{"d_model": 320, "n_head": 5, "vocab_size": 8192, "init_std_qkv": 0.0474, "init_std_up": 0.0474, "init_std_down": 0.0, "lr": 0.00724, "lr_mult_o": 2.0, "lr_mult_down": 0.7, "warmup_steps": 200, "schedule": "wsd", "seq_len": 256, "doc_mask": true, "train_tokens": 290300000, "steps": 9563}
MLP neurons of a small language model. Each row is named by its layer, matrix (gate and up: input weights) and neuron, and shows model dimensions 112-239. Each number is 128 + 24 x the weight over its row's rms, rounded and kept within 0 to 255. Numbers have three digits each. A neuron's up and down rows have the sign that makes its largest values positive.
Before each neuron's rows, "fires on" lists the tokens most often at its 100 highest values on Wikipedia text that the model never trained on.

fires on: ")"
L2.gate1150:091132099082082125102133130154161113130177161149136113084124147123121116117120096117115120120148159107138141089134172137110096156134097127142130135152140082159137132090092131109189134113145131150147166110140131128175132123117117162132094153137121154164137150076059170131112086169103169116123109146121165081147144145146115105129113127155147210138124149160119137140094111136138124142141
L2.up1150:105129088117098099097095122157135119160145152155143134085103131121114121152157075155130149149147162109125109106108160147150107139133122154133146123129130132140136120073087134099181114086165143137166143149148151125156129160142138165141127160128088159142130169092063171133093090140151166108115119141126125125163156137155131137154139127140130194108156121132128154137096116123118110110163

fires on: " States", ".", " October", " Santa", " Democratic", " US"
L2.gate769:147143126154145112176108142132106121150185131125097103134152122134135104127123094062114126144117099172134125140143143132148130136136152116117112093111163109097112137136144184122127101156130167118124129176111192150128126138132132123133109113118186133125140110122115138129146123103104116133148148132135168157102166153141191163126146106124156111106148129115112155201129132105110122126143
L2.up769:197148147125109150087130162097136141161116138077107089110156092144116101093159110163116107149113194148120141098152113132115162157143165145098141097134138100120154103105137112135120128114101160126080118122112095099142145142129136117115142134096190120123105104106146177113111129162091146138165079151153157120139150180118174105085177113116124114137132130137150096145116126124146118101132

fires on: " end", " in", "ner", " post", " up", " role"
L2.gate516:094105154110156098153078125074091142109126147130128117125103129077082150168096106106111076120137077158110150141123050153152118183130120109140134138133111137104139108122098142125151105104094115193136149150184167132159123129126125132138124127103138119118168178119129124136153144152141111122128125178145086131149099144111121105134142133175082118100127097133110111104153161115127171117127
L2.up516:136103110100182134161124119143112141104141152124147114122122145131149168135084112098100071098107128136113115138144081110133146191134157110139133150142086114106124124138130109161125102118082122142137144139138119183131124122140129133108096132101129125138123137134099108134154174154115052148116128128160098154152129119128123119140141120168081130127078117142135087142161159129116135081159

fires on: ".", "d", "b"
L2.gate54:127140115145146149154105134124140101138134141109108123115164149085134123136149105093091183109087150103168163117126097123124152132092163130156150117141115121119134110115094092123150126087125163134171127131139135120175135114119092133110136124139142103086115115084062114101107148147130128082146125104129106173075134152124142125134106092124113051081125142148109149087143108140166124141128
L2.up54:127096119122103126080107155124120094145146083132109150144114101110089100173137120101089146126140162129116130126135142116118137124125135111140151150125086108159111133126138123125057113133176119168140147116107146123128107145124135098069146135135051109142158124105142135149121145134171137096125145108141125093168117094147152114118110116128144134123129119135144169133175140114151117159167

fires on: "ang", "la", "au", " I"
L2.gate442:136127125151153115114112148140093106115172115136109109136149103142102150152103181094154151132122128140126151096123103115116117139147144160106119111121111126101154156166133157163176133132147131146142092150135105160132091136093143152131117114138152132126160156127100150134110144138122143128115115128172139102133130159114151092160143068141210130165093148177133134153155137123081137137119
L2.up442:137135114158149167140111101094116145106126136120118114123122106159131138131121176141150118161168142162108122084107119134105118096167126115114149125072140106115150175122110168141107120139131095146133109125117129097106105173094148164107088128143125159095126114108143173134114120068149164097182138146109118137081117155131153135130141090132127122143125122164093167091118087102132148123150

fires on: "min", "ul", "zi", "ter", "ula"
L2.gate177:113102147093134079142100112155130120178102164151122076111172135163138118150122108132126131145144133142164164140141151123135147093059136120128126157114127133130182125120121166156112107144168104102153149106139144156148157099115111124131103099109126134129154146121080103147141162116080154134106131157142160168119150113132168108131133113141086146174095117124111139107094140108139117117118
L2.up177:104162179097122085150084104122124119108115134166126139134134126123152118112105103146136138156139165138125129105103149129122136137127105135120092141159087096093178071122101159144114114142150127132104072147107116133105110163109123086130137106113136162089125172140135116130135151089131137105109149091098156163169107120126138120107138137112166129135116147144101155154112163142197135165129

fires on: " or", " and", " &", "and"
L2.gate60:137171128147094129104096143132134153112147102143137136072108164113086051119153155138130132131118119155109124092142097098145116112112118190133132144101116099118109123123106129140108130158165133128146124118150131131097104126140078133114109132114117129170123166103147125140148174150123112133162120161124136129169079121147099193151156123166136167139101105091142123089107138161158189174114
L2.up60:116167131117104137136174117136139123149092110108119089093147121108114128136135130121113162119096128115133134111150119141130098114125115149135131149117133075124130124099138128113132152091124115139096172108147096107124083130112133131117096113168079142146096099116116118150099156139115133126167086099120114109138109143141159153149117121148154111129120176101152140158153109121154136123095

fires on: " Lo", "ve", "le", "w", "lat", "late"
L2.gate131:095114122156098096125107159159133112125095121135090175132169149143136147143136179150135162152125214107140112133100169141125087184113146081101188138106139138155097117119124114114121111113143120159135182113133135121166105140117109134157164172145143089161082102158152118138130120089127116136130147105140118112112145137133119127127134165171107112125204174147126150145099137102157128097142
L2.up131:127109130180165107166115095138116191120097142133084109132103096146141140082075110098159126117148121129098095131082137176178117157142117120124130128144162161099119118110182111123122098112145161123119111123146132073110091175138156125145158135151096150135115147079133130151121127121190133157150106103112115118133156093168130142145178103118136160167144122099125107131112145149076097105124

fires on: " |", "ca", "sa", "ma", "ava", "ä"
L2.gate385:113132140106151154140138131149078127105116128164087148167108140150115139106091133122109138142120186124097176118139144170119098089122106123082118135092112079118115094101118075143120091127130131113096107127071136138116120092090115158153128161099153140121104125103118094107133120176133189098147112130123108141115137128150127127154116130130140123091115159137126138132116111136116118136130
L2.up385:150113126160129102154123094135157132135129147131135069158131132114123157101083119092162164103118135084148171127167107102126124121166133125136153110138087091120129136126126137116161095136086167107127145114086131123074083145106099188129097120115098154188107148163108175124115087132137141155112127138152105120115124127148137119116106119091133173116116149127108112102108131113156175109120

fires on: ")", ","
L2.gate1176:133104154100108107115122076153088107104147130141099159132121185141168122168147107141118094115148163142160180159127138103118096168120149136090156133156110111120129161133146126091129104130127095127121179108155115152147086107104126102122123143129111154124140083140128094139118155133159126150137110142140087138111176178130115149124124164116122137155114113087156150076109093130118108133106
L2.up1176:140104141136093090116116116123152124119121146148111173081137144114126142112115138152113119154127108069142132121145149113100145147129152127127132109097104142147141099129137088105108116086129123108137130070114133179166116102076154124162097121138102137169176104126067140147129144179149136117076107132171092105145188101118151156129127132115112197105160117131124134120087117125142117107111

fires on: "\"", "°"
L2.gate323:075086134167117123140101165149134134113113102117102116143175101103154120163136196162152130178159171145142161104093114139101125084133109122179093143092101135152091118143145171132148127151112124117087111117128095123113116095130118122144122140182101104140090142119127126164102111131106139120122146137123108115101132155154127128098099142163128148131103108109149155121081133182156144147112
L2.up323:107103124088128128156082125096107151121186169110160097119172125084156124155200175136146144171139186102116139149131165137155122088128145119125158149136127145085132118119175111099127168165148134153112105097127126147122109156126172148158147121141116156083113109089100053147091130139138108134141153132152093131143091149175131118111106131126121112164118166144121117153152119106139153139100

fires on: " A", " K", " Ku", " At", " needed"
L2.gate412:146106093101111156128150121123103125138098168123134130160180126104131148117106121121099145125108116108167114119152102090125109138175122131109148121143123145141124169154077129075117087130104163080147120126165138135118139129119093174129140088110117121142147123126103145179120086141121146115174133112118108110130144106131115153178149107129145148121135093122101109069088105142139092162061
L2.up412:127173096151092127129136125082103100116147143109111121116130122114120130077118074141147136139141146103133114122144106159088107150128126142102151109172107114175110090125131099106158138135148136141141130136141144111116133177146099114135148118156135105124129121135138094143104109151120162191108115137097169164137171122093165085135137097128115119136134102137113104127124131111135140169106

fires on: "b", "y", "a", " season", "me", "ga"
L2.gate361:090103145146156131124135136133125108130115120071122125121169120098138096172123134082151123078148115103163139126133136113130137131081142152109124137132154144163099129119106172124136127115123183098134109112164137139156077108099125146126142127120113150131105111139118105119161136145085121102164109123070073102118195126101082116167107158096091137123123115150161160113173140143146112153121
L2.up361:136153130163120163077106167120148139119126090156173108116118126133116086104079108107127117108119097152135125118098131075157107095122104144101109107124105136095133131133122129115129152116123066130120114140134108104146090127084115117193179166157129114152129115147152121150153139148130173087075099165145101108152121160099139123091136118072151130072139130146144134145114125146101121118137

fires on: "d", "en", "nd", "al", "ted", "ated"
L2.gate502:140097092093163162135082074133132101135117137133133126098134188122132141115142123149145133165133124057168105119099117140105093132143124165112184150150144131096143119130109140145128128109148112137167133164097122097159120164085139136112125117136140134111127131116119113117121109142178131166088151183118158142134146119128112056144109140155140132138140146127163145094112148136140108105107
L2.up502:171119130156128150158123140120095114109121111144142128148112145097086171159129117151118126128128109134149138118134119097144110129163136134093133100150080158114142133124133139185125124124132107149124086095135126115123118183108116196111143147117119074083121106149171098117073118095130141105103216121097110121165117099162148112116088157134140144099134121139115086134108123155108151167131

fires on: "e", "i", "h", "mi", "o"
L2.gate780:110121109097123126094160121146178144145104135148143182152128128098111105120140154158086156136117133114149117124116157128152100151122112131165136148109130099138130139074130126158100159142113151124082098116094105130148136118126155129117110129129116142127114143109108182180089090140155144158140149119126142168107109122156125129155112184132126187159148089148128199122136135105110165140147
L2.up780:134143105126127137134142111118129163145108145150141120127139151119165146131097153138077124109119132152119145102104137075182124151167129093148104110158107126134102123123151066162150118127093145143124158177105111105092149141103158116132156147135126098114114096110190112150151117137126131128141161112116112146140111115112169127109149139107109120111149095150146123120119145159102141118156

fires on: " League", " War", " war", " Cup", " election", " Motorsport"
L2.gate603:102182095131108147121112138134092086123111126144150112137140142117177097068119105133119084159161149157109103115173103164120124136103137151108148154115149176144117104101112148115131159168171127079168140156125132134130150112128131085124132113096105169149139147121119095156097099158106109168105128118125178165144127110114149100132127100103105102146125156158141176154111110171165126118180
L2.up603:120161129125104142157163108064145112125133119109106163116157142139184142118146133115121112138159108158148139126163130101139123181111104122127132140119156130158124093117114163092108162118165160078131109143132122132148191099101117102112135118098135138110140131130142122101129116131156122099113113111117147118178117119132067142113112151182136123112100149094162149148146143156117154093149

fires on: " Vi", " du", " Du", " Pos"
L2.gate435:127124151157141090100118119123154149107143110137115136150107153137088103139107066099095167109132147117162148088152132145109093172079149140139124119139149148114122106142136121161072184069123096111134112118138095108115145130103101120174151153117109151091130137123156093112123123119110125131091139123106144109184102155111117131114148144162144101120086099109101145127143121151129105129162
L2.up435:129141138144097111091142103109151148115139127161139099162121163124086098115135101129109148107131149146090151102081102161124097129133162104071107104126121103095114133118112168150110108101136098150149101125096131110150128154134135145167157150135104124122128101199142102115102097137110140183121113111112170118122119128138091155090123096100199108125150094124104107128110112112126087129162

fires on: " design", " Italy", "ro", "ico", " [", "to"
L2.gate1248:114149106104149151115131147110096119117118099113118159106123111132143127132095123148093129118137160093108143115152112157124123141116103158125109126142170149083147085125102113102156076133142159123113120152102139108092099118146141148175154137114116122091106095094135136159137125168145128175125132098088119144112127152157111146127187113118145134126157159127135143124121149138125141127185
L2.up1248:134137099107133155136130113089085153121137130132131141114102122146137122090101123115124105130157169134091147142124156170137118098142112152126140122121163148101151092113114101115173090113115165136116120135094140122059113114102136172156159185111149123123146124073138112171135138161135113135147120143103131155109138143153128115113185145119122102107146189144147151111129126141121148147188

fires on: "nd", "st", "tin", "ct", "rat"
L2.gate403:156150139114137105129121104110098138100106163116104115114116131157143082151156130115114107125167123133148150173149183141094108118121102144085143139162168112128121124140163091136149094139081155110139135160125154133133075165112117130108122149132123110137105127170094094139152154091108103128127126132150130100105126119110121102129180124103107115113141150127106105126108146080137103136132
L2.up403:134074092138097095109140130143146152108149150196075135137170140129155106165123139134110160123137123137134122141158179154123135121122160137107095101136160124139102139138153124159082076134124137118103066104140114121121151103115121109132087139139098153103124109141126142127123173085157110133132117123154117109161108135141134119089101149156094114138161160130115105147154096151142118150117

fires on: "s", "al", "d", "er", "t", "r"
L2.gate676:135096116158109113149145169105154127135134173115153170106178100116131177145108108155130119126096121112126153129113134139117127141097122158084114149084131118132153145116129141159080083111138116127119115038158152079164081146155085138118166108100133110131173108124142130129084153109092100130139125105134113118170099121151110150144136093137121120131158140082129115149124131171111145146115
L2.up676:102164115145132125119158156121126099103160095116165138153063129101147156158116108141159116123074149119133114151131123126110105144119121096129122166119120125099134115166121108136158141149138153109149115110162086118084099136094123122147127090160139102155147144114173147164121114119096151117164138156122126122099127093165114121153136161132125155179117101132111114151152118103113117084117

fires on: " re", " sign", " list", " sub", " mix", " number"
L2.gate243:116124173103124119140100109108158116107111101143134168147096116150142109167102153182128148173131150121127086119142070128150127097195134164142092136157136131144122166129096142100110121127152120145097150127174114139142098149121148107158117086061148116157143108117150139109111127125107105127144120143183137109118115137113115156138110142160083118131165136153096142096112139128087133143148
L2.up243:096110110097096173172155101133141142119106157130152115128134136170129147111153115108140159116083113102129165144158159147165190174134145137104084125148147130107108116121122151123137157140110148095114081117135094162154144161105132113124107134141132123137115139168124177101122109118135161173156117050119149103113166115100104159105133136135114106142129140135108126107127125116125127074120

fires on: "y", "ent", "ler", "lu", "cent", "ant"
L2.gate631:149163121153089116158083128141150165124114153117133123175119144150163114131102150123139113090070150116108127095091131136127124083136111121120190147119162133138120120080113112109117139147102089119156127135126127084156179089114101112124101126132140151149168086140144070098132113101136132157135143103112128096139129132077141121126081106112163135099104122115118138113100116109118137139095
L2.up631:119133120131136125195123093139186115136144135074132161105106084157146130149075131162136087109114129144088079104115143156111120135167100122139152134113140119112161120138125127094118111133114128112159102170174141107179146155109114137119133163120132109115129073119169188168108164079128133108138143122167113131116115124120111137129134111114133133132131166105130155145088135146113117172152

fires on: " book", " album", " Bu", " still", " pre", "Billboard"
L2.gate448:100076126107155158111167135108144148154115142133115112115115158132138140178112094132131124173159144150123140095178129137144140135140123138118125140141109109092104108163139146142116074149206099145149138119108104124144124137123110129132118139087106129100124148135135086140141135090130133111140145120178116111170127111099105121111102098122117126107120125104146080117162143123123118080172
L2.up448:129093122132141126104144127112099168111093128083093123142134127116128132124099127145103105166118137121143131111157149143121177068139106148119123148123112125105105114159133145097117126156135127110149125146121119123154086111092141146139121154130110169080115143139145122129126116118166137160173121119136155121170193171111093164128085086156140097115119067123172112133116096129156088135177

fires on: "ed", "en", "s", "e", "a", "b"
L2.gate95:171143170121107096120104147119153157144080105155100118155121082142165121132118111143176181131109111100130145158147114094095101105119131134093075123137126140123115101158157165142111123121125088113132125117130163133091082141117145124102091100173108130117091123108152090079132142063104130167150110144132132126139168123110132136117135116127089099130144144101162141143132124126115161139117
L2.up95:130098141090158137130142126123122127111104162101119105112156141113115158124118141182158108127123132118117129127121146120135137113147135161159125130104138147098136157138104127173129123129092134150135111127112130124126132158177125150139181144124160149086128181177173068118140156189155116112107102117150132110114082122137135153138130102080119137140081141181121145106163130166152129102118

fires on: "ki", "ster", "en", "e", "phy", "im"
L2.gate388:152109130116113133099106153126114127185142141130141139129149124115121142124111159174181091151165158051165137079134100119129132133112104095142149151131094115132148073172151129139084108070108166162122155101107143106160138104104142147165122119123141107148110140142110146142181154120109154147103139158148100124104128126152129160129129101160071115149089118198140131143114159146146103131157
L2.up388:121111112113115171135074127126145114167093114153136136101126126073123073149130145134126145120132136120128093084137124125152093150118090134115119108118125128119093147118110124131111087116077138132166132117094109097176138089078132190111120180136125132159108135122121136159143103127116169090103113147124125068158138154105206098065133126112095132141144128136190184132100131105108108185135

fires on: " Em", " En", " ex", " Ju", "ri", " Pri"
L2.gate533:088134080103112081140093121146102088146135109152152163128167114162092127085102122142117113110137122107156136113122111089106130145111110086137102101125125099137100099127150143136149117147108106105105079117105119044109085122135112103146101146126104139116128162131120131097107117109122151178132113109129106102132177158136142106079137142130150150126153116152123115129139136107117113185167
L2.up533:145111137126117160131093118118128102118111161127160142169120137098095117153127136135136102125127198197088151159109147101140129146145147102144104099154130097175129120124140103136101125131070162111142145110131108123172115137117120119079127138112112109121109114152141100137130128076117178127141107102117149168084124109117116135118144150143148161110153133133104125124150114098172129134094

fires on: "er", "y", "int", "low", "ir"
L2.gate238:117108080127093160116119105121123108131144142128126134178088123093143136135128125122125127126144084122150149115140184117142101135118070117110113156165122131127186091131144145118104097154135132097139140125157152138139135121147145121131136086124120102176133127100064128093109113133147093101116106154125148131108157173101147155096113170136114145128127136157122124118134097104110142162143
L2.up238:162124170107141163121100126100126171127116100144137157119124114152158153152154112155134094185105125124162144134124128121136151139140100146081127128142152133110154155151176149157089151152132149145146161173124125150134164114133134132116135167127131095148146089155155129133158125120108123125113096117093098123142147128129118103152136131099119075137154131130136148084100134126155106148103

fires on: "im", "d", "Com", "h", "en"
L2.gate871:149142118089106131136143103097111142187125142131143142135128099119125130129134098103195124158111115163118127109147097128136163129183174151124108125139130113122142154179113104162129137115123102149102167083142138113102117120141145095175154141089104178086107153141126147139152135137144119145110151129148097131128078138105148120147102152139148094090142132116122137136156141156150117112082
L2.up871:144106125116148136176083127112115124110119143136089141169141144065119130127145103138097115153123136126125160132142107075155171151125139112124160088118140122163110166156093107146122193153107150093158110117173124124158175141125133159119145150135135109070110118154156177110118125144140123134103146179115145132152159086122159125119150096154114127142115093140117107103125123120101137120145

fires on: "ty", "ity", " career", "ch", " /"
L2.gate807:127143101114136147160112152100108118157166118123067093145136127121156154103149136124144146154113129101090148119112130111162127135115125110106139155118127106136136133178141119119102154103101132125137139101132145118119138111152109154143143148107087183108142085146131145092157149130154153128120136107116130138153104131157088100209118120141118136109092149105124161160099135162138104133154
L2.up807:159160096129148121149102118135131116151134123130157138098089096083081175115168143159129145132162132141137116188123116120182168107170130166122151125140126154118091119132103111145127152126154149121075122121136101144101124134123094138116128157115142135093120116106138081149146127115137092060135115080102093128102121064139135137138114148090128141175100133103078129134161135147101143114116

fires on: "lo", "ur", "j", "ja", " Zo", " Liga"
L2.gate1066:118121099135122126154086139167094132110135122190152143165152100121123132126090151122123115137150160114132149125100112147122110101136161167140134097097114093148145150129122158118143134125112112136106127106117114117137167161117130115146113129127141101170154151144120141140176144141170126120195127131103151120119170117167117125138178122124096149140145110172135176144135119049108131143131
L2.up1066:137144132118132136125150113122134122102165106158148129148135121142145118108139131137116182109126137084104106103106171121113136125101166125133147145112091139146102120154119131115127120147111157144100154098128144132085141139136108133135145104105175125162156096160108122167160153133156104111124156104149108158159144116157133135136137140109130126131151100147118139115098112065147121148160

fires on: " Me", " me", " we", " Che", "fo", "che"
L2.gate869:099094120126094095117132157122090124134130120128139131124099130134101132123091123123126088085130114146089159102213140095110123098211133153131105145133141139156108109149146168123108155096178093126104162122156122113125165171128150141137151154041133114119112149153106134146156177128140155150151125172152163131146113148153131127115165140165122121142142148087132125132143120116100122078137
L2.up869:121151123152114108113103117147151128107134108086134136122110120102163136066118134152109130082120141143149117142170107097117078124109116140105130116124112153127094128149124139164126112120139128140119096085122118110094130160143125117154156164078116182128116087155140145142132104163120162161124141095144186157115109129132136125101079124156104135135139139102169151124109096157143156101128

fires on: "P", "y", "ki", "en", "se"
L2.gate284:142082133129176128129152136136133150114078130118102162107151107161169090158134131113125098150125142095149136107180110135139149118106133117108112124084154122119139116167126112155129098129137112127155157155165147120136126064134118107128120167146155103100128109141122090102151167166164105135109138169134097108080113100128098158132111113133114171150155103175172109114137158129144098151153
L2.up284:118099127114145159116143135149133131097106139145140096133124133140165111099142136128133132137124124139114129115157116103168154149102078123108160116115109161126144105114115108104168112115111114120140140183145113132128131099130116172174107112149153135093150110155131121107128125133153140136110172149158099176103167107124124156148094109133086097126102121126134138135097135140130135097040

fires on: "er", "ing", "day", "ers", "ver"
L2.gate965:111094119099155129139191120104150119103098158111122174142153134129131104148112170101089174145122136123156112129113178125119166144105173123149146121127119108103122116156102144077186126124132156073141107125132140122131092137137147152116107124122091130127097109116109116122153109115160124090116110124137085095116130158158107125165118075133139121163161143110129167116114063116157090103125
L2.up965:138145109163122143129135094136166142129122126081135141085136088105134106182164162148099169141141128146126067142112138143150132145121152129120130134119163116139135139103114088108165155180125122100146114143147150116139122129141112081147151138092088161136110133115139136161155123123150132110144126096138161143101127165133171085115169152102073146120123131148111150128167151209108157137138

fires on: " St", " Ju", " Dr", "Gr"
L2.gate842:116100171070158155102088101135103166157142114142144132114123164171118122135103124134163126122142150154132072147101127113167127134132149162113125117144164132115110129133140087129130150132142145089135127130112107132119126126109142106108151107100117103148164138100146138109113132099115128119116126113121139080097151105121145122154160124127116104151133145136131147133102147137159112133141
L2.up842:113078132076145138107112096129102155160147125155141120128117138177080127174100147103169117122142178160140094138097151117149124086155150153148133120151149130113144117126138100134142151115147134104159129109085127142126113134107136128137141127077125140152152123105155134093127105129121132150118126153111154073138117123122159115126158146113110104112145165117131152119151136091141112131145

fires on: "+", " such", " (", "'", "(", " of"
L2.gate1256:115149122125066121126160151109120125142152115111156123152171127119118173114108142170168084113125100155088113117111089169132120116094116152133091095167149109138126129136151134093115108136096157111135115129124097113134162148162098094093104092170114141109074144134135146126163132109186105142136109084110110181106091148150140146143101112151098159149119152127115157104128128148059097128145
L2.up1256:116137169150116062147165162126141096071084098124157100134133128107124139110133093144129118136114126141105121158102137131093139105094101110125105105125132118121126172118143105111144115121114152145097108107086115126129174121106172087111107086111122130081103126139158148129119101173136135141122131119097102128100105133130123165121167125148147121115147129135089070088161144144136099138150

fires on: " Ho", " best", " Han", " Hel"
L2.gate1223:091130123118092126136063141141145139114116140154112154143107137153161141107096155100093127107098091121134161113154104133126178152106118163139116133125145109097143109103130088119095123122176090161141114162106123125128099098134166131165129125155121143139183116125122106120109148138123136114153123141117148096121127138148099101087147135128167120153160143121185154116095150146083143145101
L2.up1223:084169134140125118142093138139080139112145154141114150127117110111134124111126154115083138114118126115104159149109101140150141143091117145107146136155175123097140119140128086131111130130154116135101148094127108138105126118136150101161128163153070174151145137111154105122144170141120098132106148134096151130126156123105109128087108123107123108122142103106147139149126138124114176113144

fires on: "an", "ad", "loan", "Personal"
L2.gate1060:098143111112137106133133125124086129116128160113120129147153161081129143131147137133136129144104084125157135096153121142132167091133135134126117147109127115145157086092107120109115058127117130126098096131101131113127093085159126130131102133138121147136123170135083123124124086154145171171169141150148151093150163141187089100159125127123143177132144168080097134151125117177103115101116
L2.up1060:131183139103136157118111139144116115118148128100088096092173148116115137143122124119156104122101148160079134088176159123133138103131110079108078120122119140114147118093136142146135133125119137155147135133150123134077106090101105107178124125140175097111174142148149133112118132154118170124155108166103152114133123163139122092161132125108205118116119164142113139199111130143173105150131

fires on: ")"
L2.gate572:100099118103169128142110133135103131108124141110135105162164130127144120120134111148117113107165115102142132150123119111129133168103133106160153153104101134113096090152139111115141132117130158135117129168152107150111129102154127088121140097157154133150133130160163092074151091090149149137164157122097146124138159128177131163105095121138129193094144136108150147121158126152136121112144
L2.up572:153130105124179129103081130141117124125094170196134133124164159090147125142107116148122089137101115106153109122114149116140094185159143165106138100148116152134152137121138108128136184095173134134153140134140175144133178164128136107145099102145110133136147085126121133106130110126117106121141133139113148121143148119142117162140120128138153138119144122092139119127157139138113089095141

fires on: "s", " Win", "son", "es"
L2.gate151:128142112128102143109132129119149160160164124163090107142110096141133158105140101115109109123150150113100127171131151155117150133111116149169104126138121133138192159084153106137151081166137123148146134125113126095112151116129137125138119108097136168117122076145154125181114113100117141117133133175146140147100137114135121143097158118110125135128120153177106141188100170128083086180109
L2.up151:096134134152085143121114120156113134164123197111133099117129102121171151168149150168171126112092129118152133110130131106108133111078117078144149114137133126074128124133125122165161136137136097141128117104105155140117129123090136122148099054109134137112099163161114122113095157139118129153122130097153131084122067107136106110128117114149091121130142129159124103162114118113141098197138

fires on: "s", "y", "er", "ing", "le", "n"
L2.gate820:140128112195120090101126149108091104094085110141110155142090123133109134175121131141084123151122140127161113102149094157146125132117082113135135177118088125158148159141093116136093082116123095115089122108117147129171106118128129119105106183113102116097128103099163133094103143104100119134140148134116111135126139144145133163107150142131106111094123124143120134155101090141102153150162
L2.up820:124121140153083137103094110159131138134116174186115096080108121120133129113121090121122092176112137121126123104118145101143117165160110142119164092124093158133139120149119118139106132146104092107112129133124147129112131131092126122138176104101087081124150145191131113111118148123119120137191151138140121076149100077146154089165129111110086126157128127132137156159112146177101102128091

fires on: "able", " open", "ant", " needed"
L2.gate255:128132094095143142200110121129140115139118095129155110115149153105137125116093128099123092159140146152133107137108116135130133131138109125154137131177143098103104142161102143163105160159107140155143131141136136123114132134148115117115099126131137133125120100134123138138104104105112115169184177138174107107116110134137143161136128153155132115140146075112161117135142154156097107131151
L2.up255:115089073160102084166085150070081134149094132102092160099139150171121142111098122107129094141124099162114122151127107136151100075120117111167117117158090108121146128146102141136138121096138146155135111143127138114129139140133084146118135118152162085119134114138165164146127159115120141166165123151142186131151148113177119125085155158130195128120116085117140111111123153148134114085097

fires on: " re", " call", "en"
L2.gate636:127124153129158143164191123095112150105114107191103118170149129120145099140110155153095084102113136109105143187147120153095175127110156140107141114110121129112111097160150119163064150122144106113096154140110133112119127136114080135137096124123103108132114136127127159094134148136154108171131102130120094121115092134142117124153149134111087119129099168145120138152136160140134152144129
L2.up636:107087138145119123123141140123087137113156155160144108122121132160156105089145127117163109140121174165125126117123153143133101109121071129152119127105107130138095200130122107137103083187138160104091162140105125183156091133134144119095092108145105133100176142128148143130140150112111109115150129118153150131124148123097109157158121113094123108089134130142124113111124135154122107100127

fires on: " K", " Ja", " Ku", " Ka", "Ja", " number"
L2.gate739:155117110091095163128124103170118151160111148119134104127086155151119172125116114155186160153122123133163131155100099143131117139134113068165105132160127115141152123112125111118187109121103131089117118116169146135160089122099093148131111142174126092175100131128132184166110137166149142150106112132141136125089149109116124120165100118104122150148112154165146146103145125147133150155123
L2.up739:145141154097127135110140125119153111137180153085145132120102182099153145113118096129160122168137140117138143101139120161115117147168110120138114101207132152156166157106111119096129096181119097116137111113146081101139155131084095133136123124120105146149121126095105133160132121165113129153152112111123126104120143114121159133147127172105100141161130158136089119152122099108144129161139

fires on: " end", " End", " Hall", " Ken"
L2.gate339:143100133117120105168111095107141125121121134148155109079152129146081120114127125123123114151152152085161143172119157133106150081106136085198114098151130128158135119104082115142108126214138176131180129082124129130152166124137131137153132133125072156158151126099094155121138139094098106127121161094127177150138106101106148163134127113116111151198127153159109081142080144114144134089160
L2.up339:089141126077148128121146158150091111146138058167108103116090128111134168117125149124154121160153125171115153157133123132118120155167091077119126169116083166107183097145123100121127097143147105106131128100152088108102132106145121147175146122122083105147156080116114125114130131134152076152117171137129172099104138118118098120082138131137176132127133122129132144136085169166132119089162

fires on: " number", " call", " sound", " density", " cost", " sign"
L2.gate123:090150114099137131128094128128142097134145097128133176108152114104123101110156133143137130129099138165136109098158109097150133138080122140108101096119127113109122121077076134151098089188122087142162167120121112146066148137101114162144144148127089145118124130093135163095135139111140136168150106102097173093104123127100115139115095106109112116109121167118158142075119138099163142115152
L2.up123:079124137131142132113134113141126126109141133116164154141180089136138115121164122218112113135086169138126144119189138138111136108115155159128114151126122051131104163139124168143117114182146088099155143100113090143140115140122103129104139140126097144117121119129174177141169145139155134155132078099064148123117138128099144089116127114153123162144163132121144150074127152113140158112159